From a checkpoint of a small transformer trained on Wikipedia.
Training: a variant of Muon for these matrices, 15857 steps.
MLP neurons of a small language model. Each row is named by its layer, matrix (up: input weights) and neuron, and shows model dimensions 0-159. Each number is 128 + 32 x the weight over its row's rms, rounded and kept within 0 to 255. Numbers have three digits each.
After each neuron's rows, "fires on" lists the tokens most often at its 100 highest values on Wikipedia text that the model never trained on. A number after a token or word is its count.

L7.up342:161158128183115158141114121086151105152142183102134131204112154107112071119085082113155173140125072121045080093165128094123175194093116172127069170120136121148120128087112102098093120114112117153123211184142112093075107136112138156137126165095110078112153173131109078104062131127089175145146123119107109143162135131160159115116101087129174126071131128134149119158170153135145171100078129119159057131104105142071143159121185138136132071097119126172087181136103153132137205122178141
fires on: " d" 22, " st" 21, " play" 14, " /" 9, " St" 6, " act" 5

L4.up172:151102125209131160090177085138125142108086144140160131116083205159110117092057151103162155108142081069138141107125109079139105177113156128092169144186156153192125133089143169112103132110111101174154125133146133141127097125096213079153196089067074126158139142123137137150162113178164121135087098162174104153086134131131136134135155191139166119123124089124139148145138102146160191059132100085114093128104150101175107130133121107066184162098096138129164177170128109149161067117114131
fires on: "ad" 26, "and" 9, "e" 9, "ee" 7, "ro" 7, "ist" 7

L7.up76:101170116113085107063149115211127166095143139147110074179078114146139112103183148116149112143079164134107167100113143093109121122150176168162133100120105154161121159110164083131181103107096120100131114072084132188095159128101110063163121088125133112101140118144177089190113124121135177203105163113101164207169166164120091157126114134122117097167095153121100108107113155067120161154116107078123112180125153092156081139099124063122143120150056159111136097132148138084073137139188167
fires on: " is" 24, "ers" 10, "les" 8, "ion" 8, "s" 7, "ation" 6

L3.up327:082048137065152130142127174138134155143164123141115131162129128123185148131149147158143126159129120137101158137087104102126109126157123084142134122103159184123137120129141129173150123070142092102187139134132146125158090111125163176098078123107114150164109109106099092060106153109220173107112163178117071067154155081104070076103130163044163097119102195160151137194149090132114107151128118154124176121107126094106149096111113161175116136131077233142146075147150129170106169122101143
fires on: "==" 73, "===" 21, "ul" 4

L4.up501:108149130108087076094098111189127140109159081141111163125101182174143105125159129060151149129165114070097178150109076096139109188143109048105143133101162146159140101106091120095162109093162169151120146112120193134183134117186172142138133125152120079148140143080104139074128095127176120161087078112130159098149099149139180106112102228131137108076142132155167141113140189147185081115089085141171129095141093093087104147089122117130187145145141131066155081133124116126127106065129149
fires on: "y" 18, "A" 17, "ir" 10, "est" 9, "ond" 6

L7.up429:169067179121121092125111165171113133146116133120161173127103120127170111112138145208107133094110157124196130132126101189146163126077217136115114121148101128107132191127128109142112154097132119181113129083132115123147112068076132153116166116134124117099077073146183153120084152184140097123120231136118151123096151146109130074116143094065097098080116180098125087136177146135134116132155110109153168113110127122156142161157108145178154176140168130153123144074081156060146092052070098
fires on: "m" 27, "k" 17, "urn" 7, "ar" 6, " c" 6, "M" 4

L7.up74:145089075173102139105102201137132139095130167099125183191108114121097071143126155116153127148129163081095165098180100149144158125087184090170219165142115133158131108161117103171124115091125186118142135149053103130127135139123138181136111129117247112112137090127115142061158155141160166075181114088102160165124087096052123135147170119149100136136110159145124098177184088127105134122162135126124143130137107075109136098129146172062160103142111100162142103108086099161107098118118129
fires on: " P" 19, " M" 9, " Sh" 6, " Ar" 6, " G" 6, " Ch" 4

L3.up182:133180166115138106152153194065148146093106103148088101120125045081124151119151118141132152138135192145112181103103078149115113119117175105134108131160100154154151171141124144136189159146114101100131094090062175154140124134099162096092125187160103111179113110158146126118071181088104125128159125160166197141090100160119134113097070104161068126093156124141071124163175127125131132137191115197158135110155126067145125115092141087169154201146083130105079117127116131092103151064077148
fires on: "pt" 21, "ion" 13, "ut" 12, "ist" 9, " 2" 5

L4.up427:095137153202137176137118062169117179086135060089124125182154097129141193155137101179165165111143087143184143132141153121150099122162096158140092135178109115150133117108092119143077149086095126103091077114157135143127109154087116163104124167109163151152059071120182068111090136125171169053182176073112099141084116146083120143159151154158072091134151109118132108098108105141122166131122185129138082106149125128158089146100130127124129111148104142204138099204127115149190112146097108
fires on: "==" 38, " was" 11, " (2" 11, " (19" 11, " att" 6

L7.up394:195109102107074093136106122119131139066128118085082153095215073121088085130107144181134115147142148150187163139137130152122178131073139141110182140123127124075195103125122111122138104134124178116052155132078120117150138117103143158132143132094111172132126151187128126121094126164151101107105195102103102186147131141068180137105124157177110117109156156156136096115084117168078128097172095126065102081120148117094095169127135226131188116120118135132130110120132153152180122066163063
fires on: " M" 18, "nd" 10, " P" 8, " G" 7, "M" 6, " K" 6

L3.up567:088112137120112140103101094141111138161091155103155108090108098091066169166107103140135132101148112088102139069164070146085131159115105088122137179125130142123148142104153091126067162073153155073160132171090162138119131120147070084164113131073132084176068123108097205122138100153119171190119148131105129166084134104127141152214241138093126137145128154149154092139149092145131120126114158121132101100171106128184145140198149159093093115159087151163094132118140107077207102113144116
fires on: "io" 37, " team" 23, " time" 10, " South" 6, " United" 5, "her" 4

L3.up20:076157107123142109067140139159124081080156100122133171176074138134083201108104150043195151133099113175162091152121137131110168115124125062129145071149161103152131097138088167124091141117149104047117106108113154112098096053130151126162102097101134106071136158106108172165166175154093103170135122131114118134094118118103097131127128125107200125175152176174138174143041144165175133136100115098199153135109163108137143128127134086099116165114136122165182118096134162134094093112132180
fires on: ":" 17, "ation" 14, "ace" 13, "ound" 7, "ilm" 5

L4.up572:113097117133118125135126115165092147059154189140119167123124153135141167161104024137161092159105159127155155155106111089077120110131168110162211150073156151138089115075130143147120165133137141142141135149103102078153135152110174115174146111090111109144131134115093173141123113148137104129102110121166127108070167194104148129140122138158167138159068171119100111147065106178128164166108091095156114201100137123166081045157057172183116157117067156150180128145151100128121082180103116
fires on: "ang" 20, "2" 19, "6" 11, "7" 11, "D" 4, "al" 4

L7.up321:145114136122163094133116074179141147098155157126158146096119180145153183139084147109170097121176124115110135120093134162127194149114220099152120075180116108155124071119061094128097192156093109145096184148165057109127115148193094082137108141150140149123089156130199148138150147106115099148076114130106126205131109089136133129114140085116122163126096115132189159129146132127019098139110061064151100138135156125132120099126125105111150158165074161127138144140112189080106136132120107
fires on: "o." 18, " on" 15, " March" 7, " per" 7, "n" 7, "ec" 6

L7.up610:162113134137125077082122119123078116101106120151118175097149094102138118127084120091104121160119150107109051131133108153120105130108192076176072168160098135108117178097139133103168129143183120114062137181172099083095094154114085177074121143113121146111079054096114124104100135166072163184168182167140116151113125098141185124116151113123145113113115149153205095155111170077113136185153145183171112128204133174139106138125090096120077163113149143129104118150101118148164089056097159
fires on: "ol" 28, "k" 11, " n" 10, " c" 7, "." 7, "s." 6

L4.up163:105163157077123097098163059116145154146116123071187108167076098090160114142179157065207153139124099134150159183106117160111152090158105120139080118213172135130125085137123139078108117136094117098102135107159160153148100128124147131147097171127090164172142136116103083099108086139125056105093156122166166113173064097116178112080088145088145155175154151130105092082176174153147107150127142121132138152199164053123119128172122064119151083135095112104142093142124144120120143122179121
fires on: " not" 32, "est" 32, "enc" 17

L4.up315:119152110138134152124117139163077143085058053122114145125140202113129130167063117090140086177118146177176123163098148149096129108092088184098133108175114136107094139108111155176081167150148129097180157138152137143143134162115147132153153114053148142037128100157147129076048096178180069143166145085129088105069099174082131187145131134160102143140116120138100128119072100127177163134151100120136139178139101116102084165102141117120137169174109121133177130139147159175157180136108116
fires on: " m" 49, "==" 31, "\n" 8

L3.up558:099086159196102092119125112131130220098120074096110170069112099109150119131166085105159113095178173129134116144145105144130129128120134096124142130161149088095150180110079155169108206124115120133112103141122107125110180133146192149169083180166105077228083128127138121127186132126153116077113092090117139104092142109142129144173184105127106128154149134115084105145144189094147107112175191162165072101133134109155118169116140074139146184152072105088143088134124157067175115102120146
fires on: " time" 13, " ne" 12, "ll" 9, "io" 8, "ouse" 6, "ol" 5

L7.up230:125142151166131116136160129105149113088169118115138118081131188047118139176079119132126143117183113121147132184125079105206118129065079105076123145163140120176165116147138112079109141139152148140171088076121135126065113108142117076069131107109103137107142065105104057139066088161107153134158179156159093126140149130161118151057157142104116112158108194063155114134084153126183156159157179117163171187144132149092092114110102126169121100174115181160118108109119158136136167162155085
fires on: "ur" 17, " f" 13, "4" 7, "on" 7, "ount" 7, "3" 6

L4.up349:088132166118127118117174175150129142165135129211135176134185115142136104107131133111124156121136152127134122147114060152148095158114167118201089145190120093156141127160120136105131161136121142090148123126160069131098129097139155155080096129145153165131105134141090122136113130109126109108090091134115161100115147134142152119067116181091153083130146142146103137062100150092130109127150094213140220156142121113108069193130126173153157128132015060114154110116143109171053091043141096
fires on: "ess" 20, "op" 19, "en" 8, "ive" 5, "p" 5

L7.up153:100051108096175110112134107155122102130133064119164095130138152099092175056141077184120086128172156085131134122125118145151150119136179184232171118130127114113097110134128096102100111136100116141144185089105150136159176088076126148121143141121076143124051169109152106157109180119092128138162122140110151115132135150165127091177070082141152098138122108155146107145161188079146171067138157076177119157155119131132110139172138097090210161102164115140128070119151121115124148155055109
fires on: "m" 15, "M" 9, "man" 9, "ember" 6, "is" 6, "ol" 6

L4.up34:163114135095120113115130174129085116123089114146183155137086102099154153153134189089120154147092136133176182097105118149159197119152140089140133147108119093155122124128133125136126108123135146143174166137158107147127078048100178121118099125127088140137149154139099094108184120112161125168205092123139118051172048043149156127125135104097125122077150113108024152157108116124097126092176129159170103188093057089131124084086139135153133088154130104171154104126087108177092159118128187
fires on: "ar" 36, "d" 19, "o" 14, "ow" 9, "ap" 6, "ad" 5

L7.up382:107128132120075119121164106110153166072115140099052097162108155193131151174082155164148142130145131098097123149176129156121177159175110173136120148157102170151095136092118159094159096092187122092131144094123171157178093124119126183067102151061108164147117143130116136089106166125121127114101210103170161136188141078187054089128131165143104139151135165122130096122109175153044105126092100126112113118185117103139171110107156165159065136098093148185088087086109140106102143106147121
fires on: " be" 21, " not" 14, "ver" 8, " bec" 6, "ot" 5

L7.up268:158122096118087101130141147132138076151154223102168152090169115117117146115071154183090094148119076109066109138133134140093112154086123110133131128146173100059169146086118118099065111109120086168100152150075151140107185153135125120188148173144124127089154057169114133139138146151131116069120153126068144091141163115111142115144130168086132167131134185163066134105115127134096192104094189163180146146136051141097120175121096128155125148142170079166102185150091185115139150138163144
fires on: " G" 33, "ong" 10, " St" 10, " st" 8, "ra" 6

L3.up497:156140153179125110094100149147102132085086064123124139133129171202102117171113115109155158192110082125100158115146107118161127172123146145100143179133143093143109117146088104120133124085116106051127144120076111144192116156058095073090152121150142144180151125071176092164152107210144147177117108181163142105153180123103150112129093086112168110169166162159154111144125204067152119109104081092141103100125142091140098095117120096138126109092150111199125097129126092139055107126085181
fires on: "e" 34, "ul" 11, "ens" 10, "ion" 10, "ge" 5

L3.up463:118122099117117123054147097101096160113073138094135122105125097118114150164137097104085166170094089140147104154166079170122150098046162090057107063074095110136124078130161130149140120153133142116111151120103202114131128072038117120125078130095142073128136116134115169177155076203099135101096131172132085138111168029151133140172120157103155058115126133116099111108113106161133100172131108117153158146132142174121111098127097150112107119109103136142145169135127105186130157123038152
fires on: "ub" 30, "rom" 17, "ot" 12, "ir" 8, " For" 6, "ra" 5

L4.up604:101148148101084094096112126058135165123207144152136048172111171113103084074117148075124166086152130150086124151116124122087060150166139116140111099162087179163041176125103185114110154166119128102124132151118089132134123144135152107116115166146101112107169079168130127166113113121136092116097135142133139077167123085153085110191184105107145134104165155164106191105100183126137124168129179120089113193144176097134085140107123100137139097159047143152122124151075139151135170107175092
fires on: "ust" 12, "," 12, " not" 11, "ound" 7, "ation" 7, "6" 5

L4.up136:149134134130102082184083087125171111146133111077109154108112154105124130042211204162102129135122142133087118119160176189143115128132128153136044057118173177100136142116111147072115163127116098120109110122121150123174196122155210156153170178137076098151120069121119096161126149069097070110112136091092116100126115099161154164076104119156158105178139131112101121134191090128122106118144091103101103114140155098098147121092129144117138137144089068081145153132072153167137127181120152
fires on: "est" 22, "ther" 9, "et" 9, "ict" 6, " ret" 5

L7.up105:095113125059085154085131150113086175149060102165124134125098145120115094176140095132150099119134175110066164089154109110162098144134093165161126166173134135096134164130152104059111098110141143090131176153137120103207142166145091096172087088152097107156134118145101131133161175150093122111092105117131079149139106117106199069135160109241111098126128158096124088142154150100064132189101113173107126152205104138098159139091108172127101115173146175153103150148073144123137128084122118
fires on: " an" 34, " S" 18, " Is" 9, "an" 7, " An" 6

L4.up118:125095119123104190176209163039109177174194096121142125109165157142155096110192201095166140162096110175108096127153118174080096121108150123099127161126116174140115120113125128123136105099073128166146092153110047097135115117104155129118110157074106141194087136131110158121090131093173125118141068072070114037107187099104142123127136130109160164136200097177121110125150144100099161111148173120102168127137186112108118132127139075122107157101099128151133155153129119117150113114172150
fires on: "\"" 19, "==" 13, "own" 9, "om" 8, "gan" 7

L3.up331:128068136142123087167148180098112140128180148086128136100152109120170146132132147138162117138132160139066119109129165117184113133158105090128138112153104123167128131096155171167156135117142080144157140161107118175177121130113196148080053137116126090165125102139175115071100132105165198085117137107146119040152078133069100107119094160115086162110158133242132121111183164076083109090111108097116163149126178087121150168115102126163094122136123244117136101105122157125112105135114133
fires on: "==" 68, "===" 16, "ubl" 4

L7.up587:140098140168068145115104063125102085118132104179160131155173113117135137160092154115173127111123138171122119101123139107143050131133153161141152138169113098125113151168115099092174121109113177132111138202064120155153136173124135158151142085146134028109102088123104075175171182080133129129097084102133093126133085127151105092156080179096155094081110187121107064102098138124149183149183154138135094172126091093219152114063114118118148127166144103182086100176135111140132135109136106
fires on: " a" 14, " an" 11, "ish" 9, "ir" 9, "ed" 8